config.yaml
n_layer: 14
d_model: 640
n_head: 10
n_kv_head: 10
head_dim: 64
d_mlp: 1280
vocab_size: 8281
activation: "gelu"
norm: "layernorm"
norm_place: "pre"
norm_eps: 1e-05
positions: "alibi"
qk_norm: false
attn_scale: 0.125
bias: "all"
tie_embeddings: true
parallel_block: false
init: "uniform"
init_std_qkv: 0.0219
init_std_o: 0.0219
init_std_up: 0.0219
init_std_down: 0.0155
optimizer: "muon_variant"
lr: 0.0121
weight_decay: 0.0098
lr_head: 0.00453
grad_clip: 1.0
warmup_steps: 200
schedule: "wsd"
decay_fraction: 0.71
decay_shape: "linear"
final_lr_fraction: 0.05
batch_tokens: 131072
seq_len: 1024
doc_mask: true
train_tokens: 1261000000
steps: 9621
dataset: "wikipedia_en"
MLP neurons of a small language model. Each row is named by its layer, matrix (up: input weights) and neuron, and shows model dimensions 304-399. Each number is 500 + 40 x the weight over its row's rms, rounded and kept within 0 to 999. Numbers have three digits each.
Before each neuron's rows, "fires on" lists the tokens most often at its 100 highest values on Wikipedia text that the model never trained on.

fires on: "l", "ce", "al", " try", " being", "wards"
L3.up302:465563509542537481572470489498498539450453519534546493494507514389558528536490496541543490445521458459484459527492540447492502497503522548439474556473542489469506596482449442493567494504474519541546440536409634536554465448423445558507495431488482510467539531638511538516520427517507492543

fires on: "y", "f", " K", "ase", "ar"
L2.up1217:571445454463454486504501490487563521503500535477548460510537522519564562479561582540514495496483516497510465492479445539525523519482572479431452462521433433531475489503508428522535534530539472490482421478542433484486478516466533517554455465489438546491556518510529447446499515453492482460

fires on: "==", "D", "r", "c", "Pro", "B"
L5.up1022:541446441500506529466474511549556523457538471500531419502409488516435551506546648447443489556560507416464521443524476484474484566518490426532534435498506504593505528509500497465482470522530526466432532462472497505491498500499488496453435489500459449498430471497469523492485526503523415501

fires on: "% |", "ep", "l", "o", "ream", "–"
L2.up898:500490541509478487458501494483506475493508516495496507492561527540425560573453467485546541478605475529534477424503534518534491520495533437558556565526381527519508495472445495463455509511471530492457449518422475530518530449471443570559460475559392582505548484481491531495543446567445577524

fires on: " f", " of f", " F", ", f", "| F", " and f"
L8.up440:471466515480480529494505471468526496553513546508496482529448540493497541506494418467514479528570452556498493527491486518553539520523568481510515548465436446524489501449457449472517457430457590442523450493485486475487432497556518563518540463502443440495413545470568476463455567473554401468

fires on: " ", " as ", " of ", " in "
L9.up605:461522559546505577507438458536533536521523442459492408543429545496462503497475467513405442580552447516530451509522490503544522557539524588512550491526429520459376503437411473557449506446558547493538564541550529472431442513464455526418480433520519463498483501529444519440487494497507517479

fires on: "–", " to ", " until", " until ", " to", " – "
L3.up308:544517560491442453483475548560521413488488479398551545538462498462541533506512493467529556501523542450581533555531554468523527504451524502511497516508595466442417532517508542549534550503533464446525504490551451523416505527478454521515425466494479462396485517497506449513552505442471432521

fires on: "2", " to", "37", "ite", "ied", "ong"
L4.up907:496502529482471572574512599536521520504447476464555489506560468519523456434500538443549512572449545514514443469468443441495500468507545505554474489447462464462421500537557575440467561491559511405535500410500446505550454543557497549500470486540456502508420512550465523483490468504562489487

fires on: " and", ", ", " and ", "–", " to ", " or"
L5.up15:504502509441491532511493430475517486571544560503592473494423499499508481529463484495519496506511518498498528498461550502576507497483486494591565471501601479511490434516500456436409480571509499518494516466450513447488465483494497547553527519541479475541563503493529515518503500443534501528

fires on: " A", " | A", ", A", "A", "af"
L9.up952:511514532476542538500444484543456529480491500516520466463547417517460479465462480570489548485513572483520484455456451496571550518484553501498519464569520499412503536475474481442432527536504499492525521538487498471574486547511560589525481524484515497510458554525498488449488471480480507497

fires on: " m", "m", " p", "e", "-e"
L9.up785:520441534551508535551493567492509489510485579513479522482625439523471499539425518483527476521482494550461479453455503548459440510442500458552485559539446515495492490485460445525494575483550493555456518498524456524497525484445438572510505500562519571493477496536522414536532466450503514552

fires on: "l", "ch", "D", "d", "or", "ar"
L2.up1246:470466540494517522439505460552495502433546518523430528528521529530486513482501477605461498467507416499549490516455518471529510457511477565509495471488388466526466535467392494478519439474545479448515569507420544529541479524457504577491498500385446496479557479583456467518501468484460518520

fires on: " John", " new", " % | ±% |", "al", " disc"
L8.up699:552493536526417577471509450582496458513518565531514503440531503480500499462533484461572385453465499510466483491512489509517510517517485522548476524483481504478460508490443516476553527507514533502487539421467486406419487405523406510516553500557536517481526507498447482518473497478483474529

fires on: " D", "D", ", D", " red", " | D", " of D"
L8.up561:523453484483548485513513462493510515519510489562468500398561463515469468480507551507534512498452501558466424480566480539551456565519466464487532516485457495554519533486510540501497447487438464510549404530548459496465501507523565548445511480550502423544459546547434559496548498455474485475

fires on: " F", " Red", " of F", " over", " and F"
L8.up343:503486500514562517458506478504462535487542603427479502473368439522503550559496485494508496514511500556545527495490520461515515637508576519536523512528524533489502537406531493501553436488513518507499541467487470524444518493556488578426519475439493507531510505483415575426551543513508507559

fires on: " R", " its", "ir", "hy"
L4.up477:533486523470424506473481448471418543517446529488544571556519475590466509546532489499478466507506495475515572519536468496518446451472520535435540485515501508510511495476523545481459432499547503575554451515445518473547439484485546497485439464513527510512520533461525499522557451524521534509

fires on: "i", " each", "ab", "ive", "le", " top"
L3.up128:520451510450515472452501539583504461470489470475479568533518478505499495469516476477471520457423519582545443521429503467478434518543484492565542544541534533479506552500485475518502508536437454488471504497509503515554506456519489496467508575511533539557449539462510498460516392550530527515

fires on: "er", " and", " or", "r", " and a", "ar"
L4.up243:517507626500486488479577521552540429450465535587465458503465406476518469411473499488472440540473493523493525452511516485488506459467497516533504603444555497526487506489536501507529508541485556518515480497476470603506531528522567536486466473456458485498518593454518455494519611482533494497

fires on: ":", "-", "am", "ur", "/"
L2.up197:538560468572518479507504523554468500445425482461468525486486455548552500504541510506483519547492493527512491523422524446473427529436462430464524522504463533466507449510460479515510468574508483516540557492499507458518529577491514542481538507472479441500448487479441485448492487483435492544

fires on: " the", "-", "th", " At the", "1", " until the"
L9.up913:476556501479432500442483400494450527489506513479526455525462439507502547497538481465563516599502559511533466549500536532496446490530464474448412504521580486448497467579460481522501508497508448511532521466463511492417431501574509520482477523473490478462419465513509438510549501524399529508

fires on: " and", ",", ":", " more", "ly", " or"
L4.up447:422505534484445427499487427552463415491533523535503511514523427519488528400475552562517451590574472547471549562454543489482521466498509484538533510447526508523414526545558523463590476536436453524525506505533486485456465540467407477489443507407488446479473525519558455480484475536521463551

fires on: " or", " and", ", and", ",", " | W", "1"
L5.up6:508508525424552515491472475534486414531509469467535490503479529445486534475496485502471506523466485550499435479468545533538497489536538501536460507426536552527434481597510473491550526505427508559556483478465505510580504553528486499510497501554526547539474531578491550578433532470502498524

fires on: " c", " l", " C", " Creek", " Sc"
L8.up330:494452500528425464491504475487519492524484532543496523432466465554493502449571459501569486450525514503554494528523453493457523526582583469477463498489530488528556535487538516536553494458559457528448511589470529503504481530503459548467425509500524587468460461488487410508509544528584507479

fires on: "od", "er", "ob", " born", "oc"
L2.up1058:475578523486459543484513417442498509551521504517482490479442468505500475490445532560522516558565478504509517575554443495463551442505432427502480399509514527516505525448522511478435536505460497515429445466595556491514444517494476453520522455478556503479468464459508497477487526521518465494

fires on: "===", "==", "h", "B", " | P"
L2.up1257:527485449514521497473483538485480518454537551478486461463471562502471533476465501508499503552525508506496478554491560521562525530487503447537520467499525440487502559464468504514449499446566465493418479441475441530434533526523380421486453488474531544526536455494507545420508473520484517459

fires on: " of ", "ic", "az", " ", ".", "al"
L3.up989:517518551492492551497462478494562586477499571544550429491473489476472449563555484508523490488459531464540575523475517480586486548489451505491570561533479508452456560503516483456482471510593551523456522465518471481458486483523469524490412431445492534443575493499535532494481499467468512466

fires on: "s", "er", " a", "c", "á", "'"
L4.up522:468497446465523480466355498508513535496514491530469552411477563531537409466483582489525546480457431421485477532498544552521541443494529573513453542480430535440491438459472571522487618485500468523530465485508467490459457491518487435524455531501520475566496463515548506542467504502514502506

fires on: "ra", "el", "ran", "ad"
L2.up396:451528463478508522488552529407545533489531552532420538566490467464464519543548462538508517576483541489497541523472531500473441489524499463494528488533484541496467474471467563495554533449501497540483623493560394499466502552483511452462453425545495463545566514515457527483461532525536509448

fires on: " a", " L", " (", " l", " A"
L9.up28:524454458484524504536537554516514474435498492540497465453492527468442540509470475523489488530533486515514454485555498528501461522489483449399439525462442483477528448515538507503506455448470457493495483476509540559467529548572530503539439569450467519446441534412477458439463493545516528461

fires on: " E", " | E", ", E", "- E", "E"
L9.up992:478516475502549558475479577532464547503511533519506487481492441540500486500537460594474562444450475503523571469568511490520483448540538509515493488567512531496508474433498505544489522435445473542504508481532600475495516476521483518479481466491496503570524539457494488482480448476531511488

fires on: "ter", "az", "b", "av", "ap", "z"
L2.up455:509561510539532514446507480471475415440523605523498515499501522551481498510518503447521512523538477504507554452427485537568507601514538461523509461485508469519547566483481489487593507505503526498548509560511525477474455522504464455515446554553496508604546546479525544470506488514463495472

fires on: ", ", " as", "10", "ter", "az", " its"
L5.up77:476441607545441447524488444546507504542489478515460475439458471511575551444448564482591485442520476558490469470498517463593592525559580493509433490474534499585482534527509489490503509522484553553510500531506497521434477533477474551412440527524486507489514512500551450495521513555534511472

fires on: "in", "ot", "kin", "ime", "az", "on"
L4.up1069:505471504521477489461528520530525512494531546476514439491501453552469470510485536437476404579541534564481466588495495524477492509455468454479501531468550515522550498510507471541487456493452554464541427480523524479515453496512484504556435453494484533457448529488576471448486479575534522504

fires on: " tr", " Tr", "h", " Gu", " qu", " Qu"
L8.up257:564517513543504512493474507487497488485455443526499500498527516464508489465510460525508548483470509548595526519532477523530497548462441524516530472582529545509592553444500487467569445551455490397470563460490506485515420555509443513539470495448547564521490435483569449486502521517510557426

fires on: " ==", "==", "s==", " ===", " chart"
L2.up842:419509463484478603479521535517492543498511518459489569433548487511488437470539512522494558542428513517467552507610477503527434582549542529495595573450528527477534552451516503494490510511457479438502495499506486437520485514483514536598522546564563511566498483561462526416475467516557532476

fires on: "l", "g", "he", "al", "anc", "b"
L3.up958:483508494574490498544437471501499467428557572524531516553545449472513444529485544591459468519510555520615430552488482478494515510473526547491521504568474485501461523502498515509509457504427507496503493560493557474518485526485502609427449523555457551499475477472498545569509479480499548496

fires on: " D", "D", " d", "ig", "O"
L8.up941:482486470535525561512502527497462465513553458503481487431480478543567466474549560420528495491510560420504469500513496554536502441584517468541410477551508476517542514516512454470381479466481452570483432550499481467461512573483493450468515441568502526624427591489472501462602485474453508499

fires on: "==", " ==", "ays", "l", "ay"
L3.up155:446556421495523506487459486555494510435550533409473499525474445481502482468482562481421494542415513550504530451434514523520474541477464471535503511518477505577492452580526466470443419513623475520496527491513498454496511522516449486531536402497540485567494582472500482499576541479496416508

fires on: " or", " and ", " and", "–"
L3.up418:535445522481526485531533482545546506491577513488532456465537519493506514546501434483465556577463551510490477538531508502526472531495514548540556459445554500541477442447490549483464522489535435501544436538477540417490494461497453525484456551518472480506604427503513577507518586489517497442

fires on: "==", "R", "at"
L2.up362:507501465484494583479525495519483513461559464466549569545479489456558495503561500475487498492404521490540550452455441515509493478506415451553553507572531457454449549493550515486475487503514526412402447451490477476487508537473517508569504528580550485527469508445497461534412517526528486503

fires on: "ub", "em", "all", "b", "ab", "az"
L2.up852:504478517474495569610562483588434522517499453459544419438488487496545508528498471541500468509521503506490446543486526492578568456461481527590519534488484477534460544481568542580504469473466505494484563522582466490456428474481403432494528553493454532548493499510489497534517524453450435445

fires on: " |", " of", " in", "|---|---|---|---|", "==="
L9.up949:539486578490478475559500501531525518503512521569557471500548517457542474515516519540523544488529540550488537494470552541536480492564443574441490493499521478457515499487459593606428512567413541526488473555513471466570495493506427402583520491498540485586485465541537514496542488462512553521

fires on: "h", "ur", "airman", "id"
L2.up347:520511511499517502541436495493502501489519517562455445519568603514472466533512530537570465513429508507519568553538444458507601575487505561441475527579509375504521550469505463465453511444472514574513468544516499524476516461484552510491529540518471555472502451485461524539523440532497540517

fires on: "ith", "ill", "il", "man", "id"
L2.up466:455520485470537507554450492453518445490530518504508518538478459406428476501492524485545518491535435555539489463562498534479543410555514495513532524493489529464420538490559528548510525501458472519509501410548531501487451462503516531469476455519496493511523454443506536479553480552522523424

fires on: "–", "as", "-", "el", " to "
L4.up493:510423537473458537582510507492486448464511485463536571505451510491488550494514548469502478585502527528540490471434553454589567536510500584591524591507482384461452491481493530528533474492440509501429469512528505456434511507492469548505519499551507481540523465479486510494485512502477436497

fires on: "\" (", " \"", " (", ", \""
L5.up831:445445500518502467493587474466525532529451427523548511464487438493469486539565517480538486470476517539510458474532506448449515533433511490477493447542508450567574574495467445471509493492487494516496606500500545529489446524505539454577440591413505531448515463563467550502522530535509541494

fires on: " not", " success", " did not", "on", "ill", "id"
L5.up1060:505516511562436452506480528492545483478531439412569539514476466496465461558443530477448430493524537433504513490527448461459478448518493492454521540475484496496513526476552534484464514446459538473533508540493489460443506545436461436534522533490511508537579522462450503510485430445515489486

fires on: "ing", "end", "ital", "in", "ed"
L3.up255:482493514574503509511496610497475452469555504532440554491513497474549476461521597487469489524507522535513576483502453552516508528486505499459482495503440459535508577489476484443504594531543557490501526513523498527544460483496483502530473435511494493433397457536476506593553510442492579573

fires on: " d", " v", " Tr", " V", " | D"
L8.up485:510444533439473507479567473572440579583536520587444481433477462498453481408535397538427455490437522493462540478494504572526448526554474531526568517574514516463568433545503493445547539446561495458497485567534491441585461477472549478564453524480534562553485533468513459505470519415494488545

fires on: " l", " L", " H", ", l", " s"
L9.up822:463487513479573581551554532519530482426487515566481461481498431457491483481536490555585556539473489459548462574502617511480431514538454570522470489447488487469436519548420555538557402518448421496510565490515546512556458518482537530480538552496442500523502521500506433451457511520449524443

fires on: "on", "el", "ers", "o", "ar", "ir"
L3.up893:546484495534538487514495472588522513475462475449459565531520500510516494548513458524509412458460475460553450523516506520517523567504461507519555422498509551484566520513504524498435488458478449428496452515467531526471529522529588617536468505564456530579520584469472476500463489506495548538

fires on: "w", "ial", " pre", "ary", "W", "uw"
L3.up594:470475502492532502503489580478472515469484457473511523511466513496544511454452509565448570510507500558545445468512524505469488498528529478488507506493490567577492452422512462467526498477439471486483463534514565517471544534544472531513436508429598460478511464484508460476445441381500517593

fires on: " | ", " Gr", " |", " | L"
L4.up734:488430562505386520485560461535481444475544480476561475528568482449491472467463559431427430481512491436487454511470488563529488536539478484507514487522527514418564530521518570499513473536524524456522586482473493460407488527502481538508494516525551488453554550497519519598525536482477502458

fires on: "ed", " called", "s", " to", " for"
L3.up511:449436490516505538539500512463525440477599464474521476562482516471530515485543492505579500518523533434488543499472530474521432533492485505498471455450528495477467505476480512529565462497515516491470540411395489488483445444560514570422494497479464481522520541566481519454554435526518440441

fires on: ", ", "um", "a", "o", "on", "at"
L5.up1001:435482514523448527475563437462474449467492418534540527596514491551536413500547482440516503538556478566564521463503442451570435493475447504515528509511490421534533477507556497476409513589440528483506496541508471502470537543532490490524546471502527504487547502517532464463539493446543453513

fires on: " I", " G", "'", "I", " Indian", ", I"
L8.up797:525498590499424529590476553480436501518475469531510517480502517508514573490558554468487467544561579529533530520577457501457512515473507470447440571504541494433448523459452499586517489449461549493478504506540481574503528490527482505473416444510395491499466469434500502501463466493486493441

fires on: "n", "ow", "un", "and", "ore", "ater"
L2.up906:452526563581556545493622507539500500546514496444512511504460453480466517523508447535486521419462458490540484461519611488580492513552474497475459519493464571531556515453403474500506465473450468496488560424588549459517399504426543493405462526490537497505530471501480481531480526545523489508

fires on: "\n\n", "'", "\n", " '", " I", " vess"
L3.up798:485468590454530522466462515486482521486503453424556454519456528465511547473501534501526522516507484496484526472551455497541478492433434511496498524563475482499444533530448546509455558481452498485549518474572484550469547488480435512537427484531466475450510548533517543540515504506535479538

fires on: " en", "(", "an", " San", "in"
L5.up976:545447488484430479527470415507456461471477477504529451549547522549516457511456479585516432516559467539442472477514494498471473541421453482468471528510503494510516525571531516475531417513525532546489555450466471474441520441483546572448395548541473502423514511453449525404465460525451531484

fires on: " O", " | O", ": O", "| O", " ne"
L9.up1251:554499461494464506541461483493520461482539490480532538445482478505559526503538604476528497420520555535436503487471509448459516391511515476497540542445458507463527489514559472513472558422530488530561505543522506504506520482519485515498495455423487507521468502499578531477486490505463503490

fires on: " h", " All", " | H", "; H"
L9.up58:525544583531524515519537450509539448443536521450457568509522514471503535439518520464472514450447554484457526490494513486552519516485511508484450554480478494467476510492537450474526484525500483495518505491516488473539513458457469517512481512565497497572471538546496551482516568499548488513

fires on: " |"
L5.up312:484497522498418456503523560503548559488538559489407545581514492480528511524449532528397442475475547498453501460531488521507534499510480581516555439461487497462483515452514548532486501519532521573491452493488498550518502454508536605462555462480492576489500440570439538542450529549482525457

fires on: "z", "ut", "le", "ul", "eth", "ill"
L3.up771:532499549521466492499458450504425441521450508530493480515594503550546497426485512426570464460422514413467491521538474465498461475475512442458534452532593499574529514482544554499432521560488498492465499449480540561437518524494456484382513531512531497528475504525437495487445507577429433502

fires on: "on", "s", "RA", "ers", "ric"
L3.up549:486527509579553489510470466520511500514531575522483579536538498442469473518500464453499448571451504533518500506448505514520436554506462563510528454466454535511556465437471496457444453494492542464598474506570438437494470535550564554559523449537455495398564438428473516511552540416542561470

fires on: " major", " main", "er", "or", "ior", "ubl"
L4.up425:452537496526470507483488492556564558472486481560507483493469547492501456505517561478525415464511429522506544479526503458483511510555509480632491574519596484529468482546504515472446449470526438505552498561489598552480536544556518562480520435556520547514483528424516578482411550510526481475

fires on: ":", "°"
L5.up981:476526585457543481448460475546468421535489455529537529521465533466530447467418512524537509574568473482535550543457493527456471464473461537484507570495415548512514490437502479483458428486557580546496524492499553531478434531434465500558476451558433580393431459508488502519525479467542457534

fires on: "z", "ter", " Az", "ar", "az", " Ass"
L2.up638:514471571391497470463504511513567494479419505521474492461520493473503544557476428475580478534510510463501514491530524435493500482484514527509534555553486501485543458449505522504500487554545503532514415505418544492474501505460507489450548480502480434486505489472428484556522372504509472494

fires on: "ed", " "
L9.up335:568479499475512447517508540502522530467493503523536497559460483498501517496495517506484531507428476543518516486468445472544527476513550551472484488458518485450596399520500569463490550493491482441570454479500461493521532485523569502542524499494517554515462459556559448477505517471524513507

fires on: ".", "ad", "#", "ade", "al", "m"
L3.up1077:527488537431481542480449523559517462503556548523513465547510543515568474450491523447474481447527450498484561531534473395510490532448477564454462515527447524536514585489516517527481543498555475515523489495463618483472467565470484489430569447481520473518448526517500456482502484384460515535

fires on: " g", "G", " G", " the b", " \"G", " \"B"
L9.up440:528567540505509511477475525517480468487440455480487512504529500512450505430560487522529510528471421515529508476424486505456472463456456515504477549485520460512517504473560503450521427453487543568552502561510489518506528488477441521521556467451505478488462481472458442517497520484601506463

fires on: "ing", " this", " any", "ated"
L8.up160:447486516565502520525481515489504516546497435541483483478504504501503461541460466478488481480523437558535433515521510480485472436486458477429446429525566471492540475515433463561497527532537461442549509510517481462506498551419511461489490510444442499519518492503492466514554537489506497546

fires on: "==", " ==", "===", "iography=="
L5.up445:549527486509505476562381537525472510477495415470494554557404531468429480495505464459479502536518620533497491428517519415510542481522486545538573443467542487502613510468486514569536527545452530469479489545502482514516530420556471538557495560536599509505513481518512498462593497513535522500

fires on: "; ", " | ", "3", "0", "4"
L4.up270:448473477470571475566481510452498499546481524469566546549538463566454505541503535511504490528551446556497481479521503536546434430460482539522559531506557465563575547500462529400445469555490447496505559489511471457532501522564538503596488530537580562517476422491490544528523504594522457525

fires on: " or", " to", "es", "ort", " and", "er"
L4.up81:527527523481472417494461507433478574529508505482506475450503454507564525505558507561461471500474443573472431467551487522499565491482480472469503566466480545443482498471479543533526545471451478539437490463475445456467555490594492498533470420549407535429551494577529469499477431504505469445

fires on: "od", "m", "r", "ar", "z"
L2.up670:459476500476427532466416432481484531487469458489467487484480506587491502530445461493550507555554543480550534423600492451516539479502558420527494470547512452575483506420417490490457494518560500483496513468500519518502501560424519435531493564481550583565460490452518536481575395462610506486

fires on: "one", "ire", "ray", "r", " than", "ent"
L2.up298:522365424484482518532542463515501487501498500511512469452510502472559512551425586502488541554432483508542482468420521519535454475451504518518487532458490507422547529515506548510503506530568473463393490515440486506549494563454572504544447477453508486506438489566449510512466486489481498462

fires on: " H", " Min", ", H", " | H", "; H", " ro"
L8.up1032:470517546445502501479501573437450510532517515503437480496486452515510499494500463468479517445459526506544564498514481493534481565530536459484462479487490483467409463530501512470588498531571457446524494544520454462584472524454506431485476494509489505531465541525526560504573555500467505504

fires on: " after", ";", "r", "land", " into"
L2.up383:577551447492572532462486505524474483513490415538585488495506498547437523507532479513503464467495549467503539480477478413551516479451537549422480617481417498484460491534554509482538434490512506558586469578472480420502473552468458531553426457534531443523591432514528501454494443508484484517

fires on: " C", " c", " l", " T", " G", " L"
L8.up218:510462496544552494466531463531499559485524566502446498501428517498513442499503441506524464512494495438510483498558490448472505488517504530448463508499505519553496493481441531536489463471527578490491545554541574525507546563536469437450482484568507571445451475550489455558475504571503509460

fires on: " b", "b", " H", " play", " B"
L9.up621:491525485508499552513492526452554487515526536509485525541535528464502397523513535531494499503552470442487513433498470567485515481517534441508569531527527552549458494465470474557451491478503466488564520485508468513538457409490531466471490545496486498461433518523542509484463509459571584493

fires on: " b", "B", " the b", " \"B", " a b", ", b"
L8.up613:498505574500507576559532555511516464476539515526509551520504500511412513483408497524477548496532501530574486505467456536558546482432546476553499520532468468593550519427522547515491526420485519529503532510469412465486491580556504430467521505455496411483440492498503484483478470458558449447

fires on: " p", " P", ", p", " and p", " of p", "- P"
L8.up1170:562497524492489446536455566521470503493539514490533427442446468433524520479478522549517523496429419502514542508471456518452398519473551449490446451457428549474493506506483498544525468459520516458541565521483528478571481510569404538501493485477455546548489426542513571446520505468580564404

fires on: " Mexican", " JPN", " India", " Spanish", " Australia", " Japan"
L2.up15:587482533407560453449509531524501484495533456530544446483536475474472467499548490497533540443477499517445512558495494455531538558482467539534491478448574490515487556493507448479442429522515436460568477540557463472525520528473463520518460458481510486492550473398490543463553517512526541521

fires on: " L", " Gl", " l", " of L", "-l", " | L"
L5.up921:498480497401525400494508485506520562548534563467538539512554533465505555539517514510488501463484461456487461545450527481543498493428596493546482473476467451534489480636457498480483467535425583569528451430458503470528602527505522477459442468472442555499455537491517470469508509498483409541

fires on: "B", "- B", " | B", ", b", ", B"
L9.up108:448530449556550523502443531514489501455552519530529448505499485473465533457463431465492469492527549457532549494472517497546500541473469534563514513454479486502475551560535483564464546512502553507558532516467506530521429525535439543409463517482420544559485544417472429528543428497485517378

fires on: "il", " Sir", "ar", "at", "or", " Sen"
L2.up1037:523506535525541492507613510505538542486537526535555474545479482520479510550495443505446480510490454530502532498513563444439540488465512513536443494534459475501471483492514433527519462520480561468512551568513463553505486523459534513499556524489471559481475522537438481471526485484403495494

fires on: " F", " | F", "f", ", F", ": F", "| F"
L8.up773:501468590482473527510428491479558551451538482452505436413551485480488550546488511453502525470509480542539571519496456479500482493472501502492519512469563505522518498437375520478453532439484534488535450472538455456407468456561480519525521508443528576515458519521557488471493561534518508493

fires on: " |", "an |"
L8.up1180:525520410452400518512481517527546520556404511537548514544513537450572467484484444516437502459560468489497529530484515602565523451457542496495510431522501538505520498459474571532490507460464504531523513502505514518449498469486510456563497521495544485536429457467480479456518537467443493512

fires on: ")", "'", "on", ") =", "ut", "aus"
L2.up60:526497555577482515468542546513524534502507480528573496423544471460557460439489464576484414523536482470481499524460484552535463537508575503434484442538507495456517502500438510485472463499562523461532516526552437544433529531501518484492447537551480475477536534391489481568504470543528507484

fires on: " |"
L4.up302:493522489507474477493540504500469518504491506502455532517571524424485504488431501463486475501590462489496454504453581614470589512562501490560465459466500520469492529523510577583502521485455557540479474469551537492513416485541533509531550488454529528453458467504487524406570485487469538450

fires on: "\n", "r", "z", "ri", "an"
L2.up742:534514478534483554449426502458465479421511477466519424501484476548529463546520485469521489521517534510514529498466447545516506484488481481478480475572469439569546561500486501565497503545590540472521528499500513433530506478474512505505476438518466494569499518466500552492503513527516540543

fires on: " | ", " |  |", " |  | ", " |  |  |", " |  |  | ", "; "
L5.up1221:500472489461525438489421535520539457509525507472449486440456506571477588495504498490546473562591495527481516473464454486519514468516460557509569540520459473534539501495483458547482529472411434503527558530479445433397511486447567425547503554463451468473412500540447516437519485531493421536

fires on: " sh", "id", "od", " newsp", "d"
L9.up997:519457488504543477507457457526516524575481499467525441523474525484481560492513502485457508502501459521492513526506559571506469547475482470458491474580464485540471475560599550554528478508447507569549549545543486560588543523462468465458568419489526489493473522478482498525476482522519584591

fires on: "al", "ay", "; ", " that", "r"
L4.up1098:558508522438447477483550556494514497475459565541499466516498426512487525477446537485526525534505453481544463509434460507479518507518456582449534520492537497475451522512488514425559463545444505541503519498550504521506525509489490521505442553497461596559520460523548578515546531503514477479

fires on: " and", ",", " or", "/"
L4.up144:465515522443543454434419489615488509527468466440533534523490453501485565440551478559480499524514471419472481503499512503490529484502521500523542538497601490457454465475523580516445517495514422557524503519495540508535506545505464545555505513410554459462459465546522530477397523466457501435

fires on: "-l", "l", " l", " del", "el", " Del"
L9.up137:541494467549526452513508505543520524472458546544522540494493470449555452585480491505489512520514422481509515516496500482528487567436541484547561495545612499582471473519402497539505510510491450519492458452518520544472533480442464472472553520508546479471452553506430462401497445461553538540

fires on: "ar", " oper", "ov", "j", "f", "H"
L3.up788:508517506437413537465474526522511546433486537437549493461513545434493511566519492546427498455572542535423537538497507518565487548528486562467482465542434480494511498531466522475422529563501512513544414535487490489483433484502454472548485509527477548517551440541509517483580510503476501536